python train.py --d_mlp=896 --positions="learned" --init="normal" --init_std_up=0.03 --schedule="wsd" --final_lr_fraction=0.0
MLP neurons of a small language model. Each row is named by its layer, matrix (up: input weights) and neuron, and shows model dimensions 48-111. Each number is 128 + 32 x the weight over its row's rms, rounded and kept within 0 to 255.
After each neuron's rows, "fires on" lists the tokens most often at its 100 highest values on Wikipedia text that the model never trained on. A number after a token or word is its count.

L11.up652 [131 130 157 212 140 147 119 148  52 163 154  80  90 141 134 101 113 125 153 155 162 145 128 140 145 195 143  93 123  88 142  90 125 177 182 168 115 145 189 109 128 133 171 132 122 115  96 107 147 177  96  87 118  84 141 127 118 129 120 132 126 115 137  88]
fires on: "ed" 26, "ated" 13, " " 11, " well" 7, " re" 5, " moved" 4

L4.up400 [132  93 127 163 109 120 185 148  99 163  69 105  79 163 103 184 123 154 102  95 152 139 168 114 163 127 156 114 124  88 145  95 103 100 125 149  94 146 132 191 140  71 133 141 114  97 159  97 148 149 190 166 135 144 162 107 114  80 103  92 162 101 113  91]
fires on: "s" 20, "f" 19, "ph" 10, "p" 8

L7.up815 [102  84 147 124 138 151 113 157  80  70 144 165 108  59 121 154 147  92 155 124  93  50 148 112 144 110 162  91  96  99 105 127 145 135 145  97 176  96 143 126 108  66 161 162 141 120  92 173 159 148 175 157 174 130 119 150 102 133 192 128 103  98 142 185]
fires on: "th" 31, " the" 9, "l" 9, "lo" 6, " " 6, " 17" 4

L2.up30 [ 76  91 131 161  87 167 183 150 150  80  74 159 127 131 200 128 125 170 106 167 146 102 129 151 128 111 195 133 102 155 132 125 147 160 166 111 141 201 111 148 147 123  73 168 110 124 141 168 143 133 137  89 157 111 126 110 103 117 129 116 110 125 106 133]
fires on: " /" 61, "\n" 33, " made" 4

L11.up650 [ 94  71 153 133 134 131 115 161 140 111 133 215 159 113 161 125 164 146 178 168 119  67 148 117 149 102  74 142 124 108 113  76 202 176  69 134  71 186 166 109 180  96 186 180 127 143 118 172 148 171  89 144 149 147 103  86 157 149 129 121 136  93 134  88]
fires on: " E" 40, "l" 8, "lo" 7, " which" 6, "E" 5, " describe" 5

L3.up652 [136 142 138 102 123 194 120  81 115 186 157 121  96 158 157  71 139 160 145 127 122 132 138  85 161 128 151 121 117 159 141 119  94 128 103 166 108 131 119 132  96  99 118 159 174 131 121  91  90  90 128 106 161 117 158 109 138 182 159 112 160 102 127 157]
fires on: " of" 32, " a" 19, ":" 6, " an" 6

L11.up785 [105 133 100  43 134 155 115 181 150 131 137 176 132 104 129 145 141  75 118 203 131  43 115 131 101 105 129 164 104  73 216 130 108  93 131 147 130 125 137 149 127 145 134 118 108  94 102 101 121 175  96 121 154 101 153 140 110 135 101 151 183 129 157 135]
fires on: "i" 41, "p" 20, "ri" 6

L3.up505 [163  97  84  61 119 133 151 158 138 145 158 180 155  95 167 136 164 143 137  81 172 130 138 167 149 145 128 116  96 109 158 147 151 132 168  69  93 151 105 160  98 101 170  95 154 173 126 125 188 119 131 154 142 151 106 112  87 148  91 140  80 110 138 145]
fires on: " pro" 33, " fa" 30, " de" 8, " se" 6, " lo" 5, "mo" 5

L7.up47 [ 75 124 124 138 178 169 174 153 142  94 185 114 111  74 160 143 105  66 109 149 103  64  79 211 108  99 102 172 170 102 157 124 151 144 133 121 149 124 135 130 137 175 150 112  63 105 139  99 169 140 108 108 140 109 107  83 105 152 158 157 146  99 114 101]
fires on: "ri" 14, "g" 14, "ir" 12, "ver" 9, "th" 7, " match" 6

L9.up74 [113 147 124 156 122 136 181 118 147 116 117 128  99 120 132 122 173  83 120 188 116 114 132 153 148  93 141 172 132 113 135 144 148 114 200 204  77 146 176 141  89 164 130 125  89 166 149 128 142 115 198 113 138  87  79 133 142  83 140 110 155  37 122 185]
fires on: "f" 23, " c" 18, "s" 10, "c" 8, " F" 6

L11.up477 [123 121 117 176 132  82 113 165 164 117 202 100 155 145  99 154 141  61 164 196 136 141 105  73 176 158 146 124 107  65 150 143 158 135 150 187  99 119  97 173 136 138 165 154 150 125 139 136 123 146 148 115  82 129 124 142  86 124 144 135 105  72 100 159]
fires on: " Al" 36, "s" 14, "ar" 10, "in" 9, " Nor" 9, "z" 4

L11.up591 [132  94 120 123 163 164 161 136  95 150 127 130  83 177 105  55 121 179 129 157 137 156 108 119  85  90 124 116  90 130 119 136 137 121 101 101 128 102 109 113  98 105 154 147 155 114  92  75 117 140  82 104 163 191 147 118  92 122 179 125  89 152 116 155]
fires on: " in" 17, ":" 13, " on" 11, " a" 11, " ex" 10, "s" 7

L3.up676 [121 124 199 114 149 140 111 126  68 119 135  82 106  87 143 137 172 106 161 103  74 133  81  90  98 173 166 156 102 177  85 142 149 119  65 110  64 148 163 105 210 134 153 102 101  61  74 134 119 178 115  96 144 112 149 109  95 122  92 156 156 168  62 168]
fires on: "u" 30, "l" 10, "ong" 9, "o" 9, "v" 8, " A" 7

L4.up445 [ 79 120 153 110 159  99 125 138  57 156  97 137 111 166 106  73 155 144 127 164  85 140 192 158 133  77 169 165  87 158 120  96 103 188 146 140  56 143  90 113 105 131 103 165 193 108 154 156 136 173  88  89 122  92  97 157  85 101 165 180 115 137 153  94]
fires on: "\n" 19, "ne" 15, "na" 10, "unt" 9, " |" 9, "rm" 8

L2.up66 [ 45  66 173  76 154 134  85 155 111  30 148 169 104  80 168 137 217 131 167  86  58 107  95  89 138 150 117 178 135 113  63 126 136 126 148 171  90 142 113 155 138 107 159 167 122 104 101 125 139 143 150 139 119 129 125 113 138 148 150 112 145 103 139 193]
fires on: "l" 82, " la" 18

L2.up224 [161  97 155 144 129 151 149 124 117 100 128  91 159  91 141 122 166 120 159 121 168 130 164  64 112 142 104 116 196 162 144 100 138 151  93 130 138 133 109 155 124 150 119 151  85 134  99 115 167 163  96 182 137 128 130 163  96  96 131 147 105  77  82 205]
fires on: " and" 45, "," 19, " =" 12, ")" 5, "'" 4, "19" 4

L3.up671 [117  77 158 135  76 137  62 128 105  87 163 141 149  75 146 130 124 119 128  93 108  99  98 127 167 102 114 145 149  94 149 147 127 133 148 153  93 101  98 127 116 102  77 147 134  87 150  62 171 113 167 105 147 150 156  57 170 115 189 116 132 108 122 158]
fires on: " La" 32, " as" 16, " de" 16, " la" 12, " De" 10, "de" 5